MLP neurons of a small language model. Each row is named by its layer, matrix (down: output weights) and neuron, and shows model dimensions 16-143. Each number is 200 + 30 x the weight over its row's rms, rounded and kept within 0 to 999. A neuron's up and down rows have the sign that makes its largest values positive.
Before each neuron's rows, "fires before" lists the tokens most often just after its 100 highest values on Wikipedia text that the model never trained on.

fires before: " |", "–", " (", ",", ";", ")"
L9.down443,257,166,200,188,177,218,234,186,225,220,160,174,241,204,247,185,193,209,209,184,217,166,236,199,194,163,209,187,231,196,206,141,209,233,199,116,197,227,163,206,162,206,182,168,255,173,181,248,216,217,235,182,185,184,181,196,218,211,212,170,247,250,226,236,243,182,163,158,185,147,221,187,200,240,164,198,176,217,188,199,267,198,191,212,166,179,204,153,186,200,211,193,251,211,185,221,201,206,242,191,147,206,242,212,230,183,221,227,226,150,224,222,244,180,233,143,205,210,192,193,159,185,218,214,207,188,266,243

fires before: "9", ".", "0", "able"
L9.down373,227,202,180,198,206,217,110,179,155,202,180,207,189,192,172,218,204,226,207,285,202,187,183,204,166,255,182,194,123,138,195,194,155,155,197,211,202,213,271,266,200,181,193,243,152,189,198,132,192,214,194,211,203,205,188,144,180,169,222,239,205,197,213,183,213,157,184,183,189,221,146,242,278,202,213,161,177,170,198,163,206,185,205,207,223,181,164,164,162,269,209,190,255,202,208,208,168,245,161,147,206,212,207,182,210,208,162,198,168,193,220,237,221,180,172,208,183,230,231,191,181,169,187,198,209,189,153,154

fires before: ":", "ony", " name"
L10.down7,196,228,204,229,216,183,192,240,165,210,215,209,179,140,227,201,163,202,216,221,173,225,228,259,195,235,214,219,165,185,164,211,198,214,144,190,223,195,206,172,168,224,198,204,201,221,201,204,211,215,201,212,192,201,185,168,244,170,217,172,195,226,248,173,198,208,130,211,204,235,216,243,193,239,203,238,242,193,175,196,216,144,209,205,261,260,234,217,175,161,188,246,227,188,237,240,191,203,194,179,195,258,160,187,185,188,283,203,143,199,207,175,269,138,175,338,185,204,181,185,207,234,191,185,170,185,281,199

fires before: "7", "9", "4", "8", "2", "0"
L2.down393,203,170,172,288,184,181,172,190,188,242,201,199,208,190,110,156,251,201,198,222,175,234,201,171,188,186,148,214,188,238,188,225,232,201,251,224,216,210,233,232,218,206,243,172,261,178,211,168,199,204,255,175,172,222,194,201,195,198,186,240,206,137,225,214,187,209,216,199,214,247,181,209,305,186,191,153,198,186,211,175,231,170,192,216,202,215,171,170,234,253,231,168,199,186,219,186,209,203,204,201,238,179,166,183,217,180,246,166,158,266,201,266,192,216,238,177,173,205,222,193,192,194,190,225,186,205,173,213

fires before: "1", "2", "7", "9"
L2.down88,150,211,229,176,199,179,245,216,207,208,221,236,212,174,207,190,226,211,225,195,169,218,176,189,201,233,199,191,194,178,234,162,225,189,223,138,185,189,134,228,198,258,209,217,189,203,169,230,225,219,185,226,236,260,213,256,235,151,262,203,198,203,178,215,147,187,185,147,207,193,186,233,218,209,186,248,207,173,233,246,189,218,188,224,152,161,170,200,216,239,186,213,204,177,206,212,269,229,235,207,199,190,203,221,252,210,217,254,186,201,218,262,103,162,157,105,249,204,197,189,145,226,169,180,208,210,193,249

fires before: "4", "8", "7", "9", "3", "5"
L3.down52,161,171,207,228,186,198,199,214,152,265,230,168,124,205,128,181,239,151,191,221,180,251,234,184,179,202,160,213,206,216,227,175,215,187,182,196,147,240,203,197,193,213,212,206,231,195,172,214,222,177,249,167,144,216,193,223,212,209,176,206,227,186,240,201,184,206,190,193,193,247,161,216,230,199,191,194,185,232,224,224,176,161,132,174,143,157,235,241,197,222,204,199,151,185,216,199,166,205,202,198,219,218,212,178,207,178,164,180,170,246,137,160,238,251,231,186,181,176,151,219,228,223,209,226,171,215,209,214

fires before: " ", "al"
L9.down306,213,187,263,139,201,155,195,169,177,191,205,213,115,231,234,178,224,170,235,191,169,193,195,233,164,212,164,227,205,159,210,171,162,192,179,205,248,180,166,223,196,173,196,176,252,192,198,210,170,155,178,208,202,203,214,185,165,206,202,188,146,193,203,229,196,195,192,192,211,184,190,216,191,244,280,198,197,255,219,206,268,191,176,226,154,179,233,171,199,213,158,198,154,215,190,206,207,164,234,182,212,176,218,179,212,283,174,183,219,149,218,129,209,197,137,166,205,274,236,189,186,240,225,218,198,187,162,211

fires before: "4", "3", "7", "6", "5", "2"
L3.down127,173,209,184,225,194,197,190,219,188,248,225,185,165,199,166,164,242,178,193,221,175,201,228,149,143,177,194,212,217,184,192,191,178,158,214,172,188,217,212,207,213,181,196,171,213,155,179,188,259,179,193,175,168,230,150,177,203,156,149,223,235,185,208,190,179,174,233,217,232,225,256,264,179,222,216,214,209,229,204,220,190,160,182,175,135,91,165,218,171,209,207,233,155,164,228,242,177,264,194,252,213,199,136,212,215,179,209,182,222,215,192,224,242,226,222,114,256,201,169,170,161,227,215,210,174,218,253,188

fires before: "0", "6", "7", "ice"
L6.down72,226,142,180,155,190,227,245,229,212,213,209,253,204,179,171,215,205,178,203,150,177,197,187,172,225,185,241,172,152,137,266,174,186,199,211,169,166,160,171,166,202,183,224,173,180,210,190,209,155,206,205,179,191,195,172,111,175,170,242,185,203,239,214,166,204,242,192,190,140,266,153,228,167,214,194,226,191,237,202,235,217,240,153,192,152,180,215,199,210,185,160,170,193,240,180,184,170,222,204,231,204,165,206,218,231,224,208,241,250,208,213,205,229,234,146,166,202,173,246,208,203,199,205,157,206,186,146,216

fires before: "\n", "born", "-", "A"
L4.down252,156,220,223,207,195,224,185,224,214,277,185,230,150,137,212,229,249,221,235,125,211,212,209,199,159,187,197,211,191,185,256,191,177,230,181,225,144,239,231,216,219,211,187,146,210,215,206,191,179,198,262,146,202,246,169,180,208,199,170,190,212,192,223,188,189,189,202,150,146,192,169,188,197,234,235,252,175,210,135,192,161,206,202,172,183,231,193,183,215,194,206,201,200,156,164,159,187,187,208,210,259,171,192,171,255,188,189,203,224,257,266,163,187,209,242,292,222,217,205,218,133,229,257,210,222,228,141,205

fires before: "==", "9", "In", "8", "The"
L6.down38,216,212,204,219,210,149,241,198,164,175,191,164,174,197,217,279,186,155,218,205,170,205,215,229,216,202,175,209,228,169,173,162,221,201,243,187,219,194,192,196,138,220,210,190,150,213,202,154,239,180,199,177,176,192,210,221,221,189,196,238,228,225,200,186,214,153,239,192,187,170,198,206,228,156,162,200,203,181,182,292,185,201,234,211,170,172,178,171,238,250,186,183,211,200,180,229,264,221,239,216,178,222,188,225,212,168,195,171,176,203,242,164,130,192,214,232,271,201,219,188,197,197,247,195,223,203,106,163

fires before: ":", "ak", "\n"
L10.down145,260,207,185,218,200,221,220,247,125,161,201,258,232,203,217,159,178,186,191,172,210,269,232,208,175,194,229,187,129,212,200,187,207,219,173,237,225,180,220,199,171,149,180,197,207,217,220,191,194,149,246,234,208,147,217,227,241,178,241,204,218,233,155,210,205,198,207,186,155,176,218,116,203,206,194,271,236,211,267,203,189,201,178,195,196,188,173,172,176,175,146,200,229,191,212,243,132,215,137,209,217,202,231,144,165,185,223,240,221,228,193,218,215,162,191,275,212,191,248,220,193,199,207,198,183,209,249,179

fires before: "0"
L9.down386,209,160,229,234,215,203,225,181,212,242,267,188,191,183,214,199,230,182,236,227,205,230,189,258,189,181,230,185,181,174,196,132,218,236,193,158,253,188,208,193,190,194,224,151,167,217,258,164,258,268,222,204,212,192,223,153,142,214,199,151,159,155,217,181,229,212,238,232,201,251,192,188,216,255,202,181,174,169,207,203,226,188,232,260,185,222,194,262,245,198,190,153,187,190,164,209,200,184,171,210,207,222,193,201,244,258,186,165,203,196,203,248,196,216,189,196,227,208,232,148,179,206,209,191,160,178,194,240

fires before: "ed", "er", "us", "ing", "b", "est"
L7.down214,231,192,202,200,164,193,228,214,182,224,205,201,181,201,240,207,177,174,187,212,176,214,203,184,211,239,160,208,227,238,208,179,226,179,190,200,175,248,221,235,203,221,183,158,230,183,218,200,208,162,160,209,240,241,170,184,194,231,145,270,208,169,158,166,203,232,176,205,190,187,190,203,113,207,183,201,216,232,237,210,235,207,223,183,165,202,179,212,227,204,182,183,212,203,212,212,216,206,194,242,210,219,213,126,201,237,193,220,184,171,218,154,244,221,235,200,181,221,262,162,200,203,173,172,219,205,216,266

fires before: "\n", "==", "-", "D", "In"
L4.down149,205,240,212,204,193,245,248,210,209,208,177,210,189,205,191,215,206,160,220,183,187,180,230,209,200,243,215,192,217,216,180,213,203,177,182,180,179,248,191,188,209,174,190,173,190,194,163,219,211,176,233,183,201,179,198,202,219,204,235,147,196,222,187,179,207,192,203,205,217,207,170,193,142,212,181,221,186,176,178,227,181,215,233,191,215,202,179,181,205,203,204,209,186,155,197,212,243,173,212,223,153,207,183,175,177,178,190,204,214,198,205,207,181,232,207,88,199,174,203,188,185,210,213,204,227,173,0,190

fires before: "==", "The", "In", "===", "He", "A"
L9.down216,201,236,197,205,188,200,224,230,218,176,193,182,187,224,184,206,189,177,253,206,221,213,238,195,216,245,239,190,176,216,216,182,130,215,214,186,201,216,194,210,142,219,187,212,184,170,214,194,232,177,154,201,210,190,176,213,207,186,192,223,220,173,186,206,182,161,202,220,249,166,184,164,175,188,184,230,169,165,189,201,178,217,273,196,241,184,216,184,240,218,175,221,170,211,229,233,222,226,198,248,208,224,156,244,187,211,182,237,222,189,222,216,182,194,177,169,241,183,198,206,193,191,213,229,230,235,0,226

fires before: "0", "9", "2", "8", " not", "1"
L9.down316,238,202,199,205,223,199,239,208,181,216,187,238,199,173,163,217,248,162,214,153,228,169,169,230,204,223,228,241,212,182,224,208,220,183,197,149,169,218,218,234,179,185,172,196,191,227,254,227,178,166,249,200,222,229,205,255,147,289,225,175,213,251,209,205,189,244,172,216,245,208,151,225,176,236,152,181,226,214,182,231,179,213,187,174,143,179,187,209,224,215,225,172,219,216,237,250,258,221,184,147,175,162,157,205,223,227,196,182,228,228,163,204,184,230,214,110,271,212,200,177,146,177,171,192,191,182,169,179

fires before: " |", ".", "ted", " election", "ed", "ions"
L3.down444,238,166,241,149,206,246,174,213,164,171,244,212,189,210,163,219,196,169,182,196,191,228,181,169,195,197,158,214,219,202,210,174,178,204,212,181,199,244,182,183,213,184,186,198,186,215,179,220,217,209,236,166,163,249,241,208,249,171,232,148,200,212,196,218,198,190,207,156,217,214,210,199,136,192,207,224,231,193,162,218,217,197,198,151,210,205,167,218,202,162,180,163,192,209,204,236,211,246,229,254,216,233,185,202,196,158,209,161,208,176,261,224,166,187,186,128,237,216,178,225,166,201,209,167,149,196,267,158

fires before: "ing", "ed", " to", "s", "ground", "."
L2.down487,206,203,164,240,173,160,226,222,228,187,269,201,225,223,198,230,200,184,234,226,170,214,194,157,169,177,182,184,221,206,197,182,247,197,186,190,199,218,184,222,174,214,190,208,204,191,173,209,194,164,229,212,172,215,217,206,204,206,187,183,175,180,163,159,210,195,210,175,156,168,226,196,255,198,189,194,227,246,183,266,176,161,233,150,194,135,152,220,277,209,191,221,206,180,185,225,195,151,177,192,217,194,216,207,259,189,174,120,206,223,193,191,193,226,171,164,189,234,217,200,185,194,238,185,168,206,280,283

fires before: "1", "2", "7", "9"
L3.down106,216,174,218,159,194,221,237,183,179,213,203,242,263,155,232,176,176,196,196,182,151,208,194,198,160,173,238,192,183,163,231,212,222,207,202,136,209,242,178,197,254,250,186,212,187,212,186,204,254,216,237,234,198,181,203,223,187,181,198,241,201,244,255,185,148,152,156,142,220,229,170,202,196,231,215,185,230,218,231,210,233,233,208,224,211,207,148,218,232,238,187,197,223,211,228,247,263,210,218,190,198,211,184,212,189,173,261,210,165,154,216,239,128,181,188,134,208,163,214,195,140,205,240,210,223,217,169,223

fires before: "2", "as", "1", "0", "6", "3"
L7.down268,167,254,189,188,200,203,235,204,210,234,220,183,168,204,169,207,245,212,178,245,233,168,177,210,214,183,222,216,216,211,250,212,170,230,132,127,146,235,224,226,267,216,211,202,189,185,215,155,213,228,136,217,213,228,185,195,166,217,176,228,198,268,132,196,153,205,218,223,161,203,208,199,195,236,210,209,213,248,266,211,216,196,185,193,188,197,201,261,228,199,177,176,230,211,191,207,147,143,186,251,157,190,177,232,225,241,244,162,258,241,198,189,215,241,193,243,167,223,157,198,188,202,211,230,257,200,224,220

fires before: "9", "8", "4", "7", "5", "6"
L10.down352,213,142,164,216,179,238,158,176,257,183,140,201,220,177,208,260,220,190,174,183,204,229,216,202,188,234,194,158,161,191,169,199,204,185,255,186,208,231,187,202,196,190,231,190,260,165,202,168,184,187,200,211,211,179,233,188,228,228,174,176,220,230,243,232,211,177,251,183,182,150,157,208,238,197,181,206,195,204,170,226,216,132,182,185,180,200,195,175,215,209,174,159,237,211,161,227,176,163,190,254,169,181,191,219,153,209,172,179,195,232,216,200,216,222,243,92,232,184,232,207,178,226,168,227,198,235,155,172

fires before: "|", "|---|---|---|---", "|---|", "|---|---|"
L11.down181,191,208,212,212,180,192,219,189,227,173,198,253,190,183,186,179,256,334,216,196,201,165,191,191,219,129,189,215,159,192,202,208,158,220,182,212,202,225,214,221,178,198,204,204,219,230,202,246,271,173,157,211,160,182,193,197,260,218,215,207,171,201,225,248,212,213,172,239,165,213,180,169,169,220,196,247,194,194,242,198,231,194,208,183,182,217,198,211,229,222,212,207,219,210,233,219,214,220,164,304,187,187,203,191,171,185,227,179,212,218,200,211,137,193,198,146,139,172,171,186,222,218,194,202,167,189,221,217

fires before: " |", "2", "1", ".", "ale"
L7.down334,212,269,216,197,239,219,208,212,204,178,217,198,176,170,221,197,190,245,226,187,208,151,222,184,166,134,217,204,190,179,235,176,262,246,210,218,213,215,169,131,219,234,173,183,194,212,172,232,155,177,226,196,170,161,203,194,173,190,214,155,230,186,170,216,214,221,222,184,149,217,198,165,190,159,195,224,205,218,195,233,189,195,146,187,185,225,237,209,192,218,216,213,198,157,257,239,222,204,187,203,184,258,163,185,203,239,256,175,192,185,200,189,213,248,185,165,162,185,239,217,221,165,232,155,154,184,205,237

fires before: "0", "–"
L10.down382,190,192,206,201,216,205,177,196,190,238,222,214,223,159,180,216,180,195,262,195,154,209,194,245,175,170,156,182,188,223,200,215,201,189,248,226,226,254,234,222,184,215,166,166,223,199,214,168,186,253,221,173,181,170,215,184,180,257,196,163,153,218,212,220,181,166,120,235,172,188,188,213,212,226,199,230,164,211,144,170,244,134,165,162,225,206,217,223,218,194,197,126,211,260,196,233,188,198,198,220,201,223,203,230,157,213,203,191,221,206,262,195,247,206,243,158,213,230,142,167,201,211,187,197,175,198,182,173

fires before: "0", "\n", "-"
L9.down437,158,192,217,277,240,199,178,202,189,197,168,206,243,170,141,236,186,220,180,148,204,210,214,232,272,213,186,172,195,119,163,243,177,178,221,190,181,207,197,188,218,206,176,163,209,214,214,211,206,151,174,201,188,175,248,208,199,222,249,129,194,170,244,217,187,199,177,157,214,180,197,169,182,223,181,189,176,227,181,209,216,224,210,215,199,227,159,215,202,250,206,180,222,213,278,176,208,187,236,171,179,163,246,159,191,227,265,192,186,226,203,252,223,183,260,143,226,215,139,163,210,168,203,178,205,165,179,178

fires before: "0", "2", "1", " |", "%"
L3.down129,165,207,214,198,185,254,206,219,176,172,211,183,195,195,177,183,184,164,200,176,233,168,174,234,200,162,194,176,203,180,201,195,221,225,256,145,222,204,185,221,214,188,181,199,157,213,205,190,152,230,190,219,202,184,204,210,126,226,230,238,196,220,222,175,159,203,266,149,233,143,210,188,155,216,220,209,215,193,209,267,147,215,130,204,188,193,163,190,218,234,206,200,157,228,170,214,177,205,160,181,193,246,181,174,233,208,186,183,190,230,222,159,187,222,217,100,216,191,263,207,259,193,169,192,180,194,309,170

fires before: "1", "0", "2", "3"
L6.down333,200,195,131,186,215,190,199,216,158,253,207,168,231,206,192,154,248,198,263,281,219,188,201,203,213,247,160,167,219,238,182,190,219,224,223,150,192,249,219,174,221,183,203,186,207,222,236,163,158,248,177,213,162,142,252,194,169,210,197,233,214,224,215,208,212,201,223,296,173,173,184,159,143,236,182,212,214,229,165,201,159,155,216,211,184,168,220,201,224,249,232,184,141,174,203,201,226,185,216,237,217,163,200,240,193,241,187,208,188,222,244,146,213,193,244,222,122,194,227,222,207,217,218,208,222,217,169,183

fires before: " ", "ow", "t", "r", " as"
L4.down499,195,245,206,160,242,204,208,206,208,198,204,222,207,188,129,215,238,191,169,253,186,220,234,193,212,258,208,211,217,186,177,249,164,160,218,137,168,148,203,203,143,211,163,190,165,207,273,214,221,239,187,176,179,158,205,199,117,264,135,162,198,202,216,171,167,260,208,160,151,190,182,198,241,179,179,192,208,220,279,187,210,219,187,229,201,197,235,179,179,214,139,174,163,250,166,178,165,185,157,186,241,201,200,168,185,173,191,172,224,222,263,167,248,182,178,170,200,228,199,220,251,238,192,193,197,203,212,215

fires before: " |", "0", "5", ".", "6"
L2.down63,209,220,192,150,214,179,186,210,168,258,159,184,173,190,190,180,162,170,262,173,208,219,185,210,211,185,223,189,232,186,229,178,159,204,168,199,201,186,244,196,234,216,198,163,194,225,199,187,273,205,192,165,217,212,211,188,195,216,205,179,140,243,232,139,236,205,180,233,198,158,180,164,200,217,224,148,185,206,228,124,200,222,215,138,200,185,214,231,213,227,195,184,236,218,188,225,163,210,224,216,234,216,196,206,133,176,231,210,208,163,306,217,242,197,145,281,265,200,130,184,189,214,205,187,206,161,252,210

fires before: "==", "The", "===", "A", "B", "In"
L6.down419,154,185,246,216,213,196,240,212,207,190,157,166,177,241,209,222,219,184,203,226,207,151,243,219,200,190,183,217,265,204,173,244,188,175,212,175,253,181,192,238,177,270,194,183,167,208,139,145,197,212,158,215,223,185,176,149,207,152,239,206,243,165,228,188,171,270,143,227,228,244,227,131,218,147,180,205,160,211,244,179,180,185,243,215,198,216,176,197,180,268,203,219,147,185,244,184,239,162,193,189,187,201,229,187,214,165,160,177,231,198,213,149,240,193,197,227,261,175,220,233,191,206,249,227,219,225,155,228

fires before: " "
L11.down0,218,210,232,221,174,190,161,213,217,195,195,198,179,187,184,196,149,251,199,160,200,209,167,181,154,163,214,218,180,188,156,197,230,190,181,228,196,185,182,203,168,238,161,192,184,196,255,235,226,210,197,195,197,178,160,222,218,216,149,193,205,179,213,202,170,162,174,186,231,211,166,195,223,188,272,230,210,189,192,198,147,134,220,227,203,181,212,202,191,184,158,175,162,178,182,134,198,207,147,110,214,212,189,261,150,270,187,196,255,205,218,187,243,181,156,133,162,224,202,177,182,188,226,203,162,156,168,220

fires before: " |", ",", " of", "\n", " for"
L2.down70,218,174,214,175,222,199,197,190,186,188,203,195,196,230,232,208,203,150,234,222,183,202,195,186,210,214,182,192,237,191,167,170,172,164,192,175,181,220,156,239,126,272,254,139,210,162,201,221,229,205,190,173,212,176,211,208,260,241,203,183,196,190,222,179,166,213,174,188,212,195,222,195,207,206,176,173,228,209,169,156,196,157,165,197,204,187,181,240,173,152,161,144,212,221,163,175,200,185,159,205,193,194,173,212,200,214,209,192,209,242,164,171,213,179,207,251,147,227,148,163,177,235,203,218,216,196,242,238

fires before: " ", "ing", " the", "ed", " |", " April"
L9.down474,185,186,216,197,209,183,192,182,195,257,168,266,132,199,298,241,196,228,194,198,192,194,242,207,196,196,149,204,238,165,197,188,178,191,253,202,194,176,197,175,208,203,202,225,137,197,194,217,218,188,193,180,221,235,195,224,162,223,160,245,211,203,211,195,179,172,249,289,181,204,170,176,166,215,197,236,194,191,235,193,185,231,215,214,193,146,228,181,207,183,175,179,209,157,147,199,219,201,234,233,252,264,180,177,263,241,197,214,176,147,225,188,148,220,173,197,244,163,188,210,177,247,189,211,235,188,228,199

fires before: "9", "0", "8", "6", "2", "7"
L3.down229,201,231,192,201,218,188,169,158,186,228,216,191,199,143,209,167,167,213,197,211,231,187,201,199,202,219,191,187,174,193,155,189,179,257,192,210,185,207,198,208,178,173,199,177,231,177,201,213,182,273,198,205,197,185,180,229,263,169,197,214,185,215,163,140,211,238,199,223,179,163,131,165,188,191,242,229,154,192,177,172,188,193,260,147,222,174,189,201,187,202,171,189,168,192,236,148,202,168,186,187,183,181,210,224,172,219,148,176,214,222,202,135,244,164,203,283,177,168,180,154,240,210,180,201,211,161,195,230

fires before: "7", "0", "1", "2", "4"
L3.down363,175,226,229,214,266,198,187,219,216,229,187,177,176,247,202,209,194,220,152,226,197,233,220,215,210,226,203,243,268,195,221,220,234,162,234,178,193,221,225,187,210,210,209,107,178,263,151,199,213,231,224,186,159,195,255,198,194,234,190,212,222,202,227,217,217,149,212,191,192,237,230,186,191,191,231,220,179,270,237,219,195,195,145,235,139,201,198,190,168,173,210,189,212,194,248,123,173,222,195,258,243,201,196,163,230,160,170,216,182,191,201,225,233,202,192,146,179,178,202,206,225,232,219,187,167,175,114,212

fires before: " |", "\n", ":", ",", "A", " and"
L9.down203,191,251,189,101,196,220,159,161,219,192,263,183,231,194,206,213,206,176,231,159,204,166,183,233,207,193,196,189,178,184,166,190,149,185,214,160,249,208,240,191,236,169,217,204,178,208,226,220,237,173,174,188,190,167,189,242,119,208,159,259,233,188,217,237,226,203,187,233,224,175,179,223,193,197,217,159,154,259,211,239,205,265,219,148,216,250,226,146,178,199,232,214,195,172,213,131,264,245,197,160,218,156,192,184,221,237,207,203,213,204,256,216,164,212,138,192,193,208,166,223,191,172,207,235,212,159,200,179

fires before: " of", "s", ".", ",", " (", " and"
L3.down418,230,220,218,154,161,120,240,209,163,141,159,222,203,170,203,203,173,232,195,174,235,237,185,251,220,218,141,213,219,229,238,202,171,208,186,216,215,183,152,193,215,217,248,170,213,186,172,205,183,237,154,191,180,159,281,196,214,223,195,171,207,212,175,172,236,233,184,228,193,160,197,178,200,208,179,194,154,225,178,185,195,183,224,246,177,274,133,201,213,202,169,202,191,209,183,168,210,149,208,158,255,195,228,223,192,181,244,213,237,222,186,167,235,192,216,233,200,184,183,181,190,204,228,229,195,211,189,239

fires before: "0", "2", "1", "3", "4"
L7.down386,221,185,188,182,205,244,170,155,201,162,227,196,256,215,157,172,146,183,188,182,166,174,231,199,198,199,189,210,194,177,218,199,172,206,144,239,184,193,221,220,157,205,239,198,194,211,198,180,224,230,182,205,178,184,199,168,250,170,233,145,220,249,178,206,227,198,190,221,183,238,232,182,206,228,215,218,185,269,243,191,246,206,194,174,134,166,241,223,183,201,189,246,217,198,197,232,146,251,225,241,222,142,144,190,213,214,203,207,226,195,177,163,139,202,212,47,225,178,217,195,217,195,225,188,191,192,194,188

fires before: " "
L6.down237,168,173,186,219,211,219,246,193,215,190,182,214,216,234,201,235,182,187,179,204,187,173,175,231,167,202,176,169,232,196,177,194,170,253,183,174,218,203,182,210,176,197,201,180,136,262,186,186,267,218,151,224,241,161,245,237,182,244,163,191,214,238,212,153,221,207,241,166,199,208,197,173,223,150,223,188,195,205,212,162,219,193,227,291,208,240,214,240,204,220,168,178,232,213,249,163,239,229,178,167,224,234,214,226,148,234,226,163,173,202,238,233,203,140,200,141,206,246,208,191,210,220,223,208,231,117,229,231

fires before: "1", "2", "9", "7"
L2.down503,214,214,221,160,215,258,199,212,203,215,184,249,259,151,251,177,195,183,177,200,193,211,202,177,201,243,222,232,169,166,209,227,214,180,235,177,236,201,230,183,214,214,198,123,182,179,159,159,201,249,207,217,204,225,245,191,221,213,237,221,214,242,219,150,196,184,135,159,196,174,163,233,228,191,194,184,198,192,203,157,224,217,215,212,236,187,144,191,198,240,242,172,212,181,216,214,212,217,237,267,179,190,198,216,194,159,251,226,171,168,241,230,144,160,190,136,296,179,185,154,148,196,240,206,222,226,129,184

fires before: "4", "5", "9", "8", "3", "2"
L10.down6,176,191,222,177,215,246,194,201,211,233,183,206,201,165,209,215,213,92,214,224,227,243,193,229,218,221,197,188,172,173,187,215,182,227,210,213,221,191,231,180,240,241,212,164,185,160,178,234,247,210,198,177,239,205,236,201,202,182,176,167,208,200,234,194,184,222,184,187,226,224,191,192,156,169,180,230,193,222,186,209,216,212,195,221,207,211,159,203,228,209,228,234,243,192,203,246,217,232,187,211,174,240,209,180,177,225,111,238,214,190,206,202,221,195,216,64,153,181,211,227,216,161,212,215,214,129,116,209

fires before: " ", ":", "\n", " L", " a"
L6.down240,218,244,217,257,179,149,206,213,199,210,179,185,194,203,180,197,238,209,214,140,214,166,184,164,227,191,234,161,145,216,237,149,193,223,201,170,169,215,201,144,238,176,205,235,203,184,212,197,212,225,200,231,239,215,162,248,211,238,195,271,207,204,197,233,216,236,212,223,147,179,203,189,180,149,217,181,217,230,224,227,142,223,134,164,198,218,197,156,262,169,241,166,222,148,189,208,231,221,209,190,192,149,216,175,220,223,200,214,183,142,161,173,159,265,206,223,205,217,209,236,197,192,219,235,210,187,194,258

fires before: "0", "1", "'"
L9.down333,220,180,253,174,207,203,185,263,183,196,202,172,200,214,207,178,212,225,224,174,189,184,165,206,168,197,181,214,224,190,208,231,176,212,138,233,192,185,252,197,143,234,214,213,233,206,187,115,196,173,210,243,204,214,148,144,224,204,178,153,167,233,171,221,203,160,202,253,204,227,136,202,239,164,203,186,190,224,270,210,206,194,172,202,200,194,208,170,216,185,189,226,255,197,216,206,127,234,168,220,192,146,111,231,226,212,219,200,209,187,177,202,195,169,176,201,189,170,170,161,189,190,229,237,250,173,253,227

fires before: "\n", "0", "1"
L10.down471,184,179,189,166,210,226,222,219,179,179,216,178,200,163,149,246,171,137,198,234,196,210,253,187,158,182,251,252,205,204,258,155,182,161,172,167,207,207,205,212,179,217,162,213,208,189,181,231,211,220,232,228,228,184,210,176,156,188,207,199,177,235,225,163,209,200,179,269,161,195,204,130,187,238,185,202,216,194,250,238,170,203,167,205,167,235,183,204,160,220,198,227,288,224,211,249,219,185,176,187,215,178,245,229,219,273,183,229,200,204,204,216,146,194,210,201,205,203,259,172,171,175,230,228,160,266,213,191

fires before: " ", "0", ":", " in", "1"
L3.down294,191,191,209,212,207,233,139,196,179,173,208,260,171,195,215,209,194,232,140,272,180,226,208,234,185,248,208,211,225,247,205,195,217,238,206,139,206,201,193,169,188,181,207,209,175,229,201,181,148,173,233,243,207,167,200,197,188,202,202,237,217,202,255,173,174,189,215,257,178,234,139,220,212,180,201,144,198,203,190,209,231,211,239,257,211,219,192,187,207,226,207,207,214,162,219,199,177,192,177,245,253,193,248,175,236,201,112,171,191,232,256,233,198,182,185,117,203,209,258,236,219,163,206,199,215,164,228,221

fires before: "|", "|---|---|---|---", "\n"
L10.down223,191,156,223,257,171,198,196,181,213,195,188,209,154,175,208,224,236,228,266,170,231,186,207,146,191,207,236,178,166,227,168,168,143,268,185,144,203,201,159,209,185,207,227,185,173,176,206,246,219,151,180,194,181,180,218,218,181,185,170,185,204,182,218,144,181,237,201,202,220,212,216,221,183,195,190,201,189,196,231,182,271,180,161,205,197,161,151,211,217,184,185,203,240,231,215,240,166,215,149,285,162,162,194,156,244,173,212,201,208,199,195,168,182,156,204,188,242,209,179,207,247,216,205,237,212,204,163,209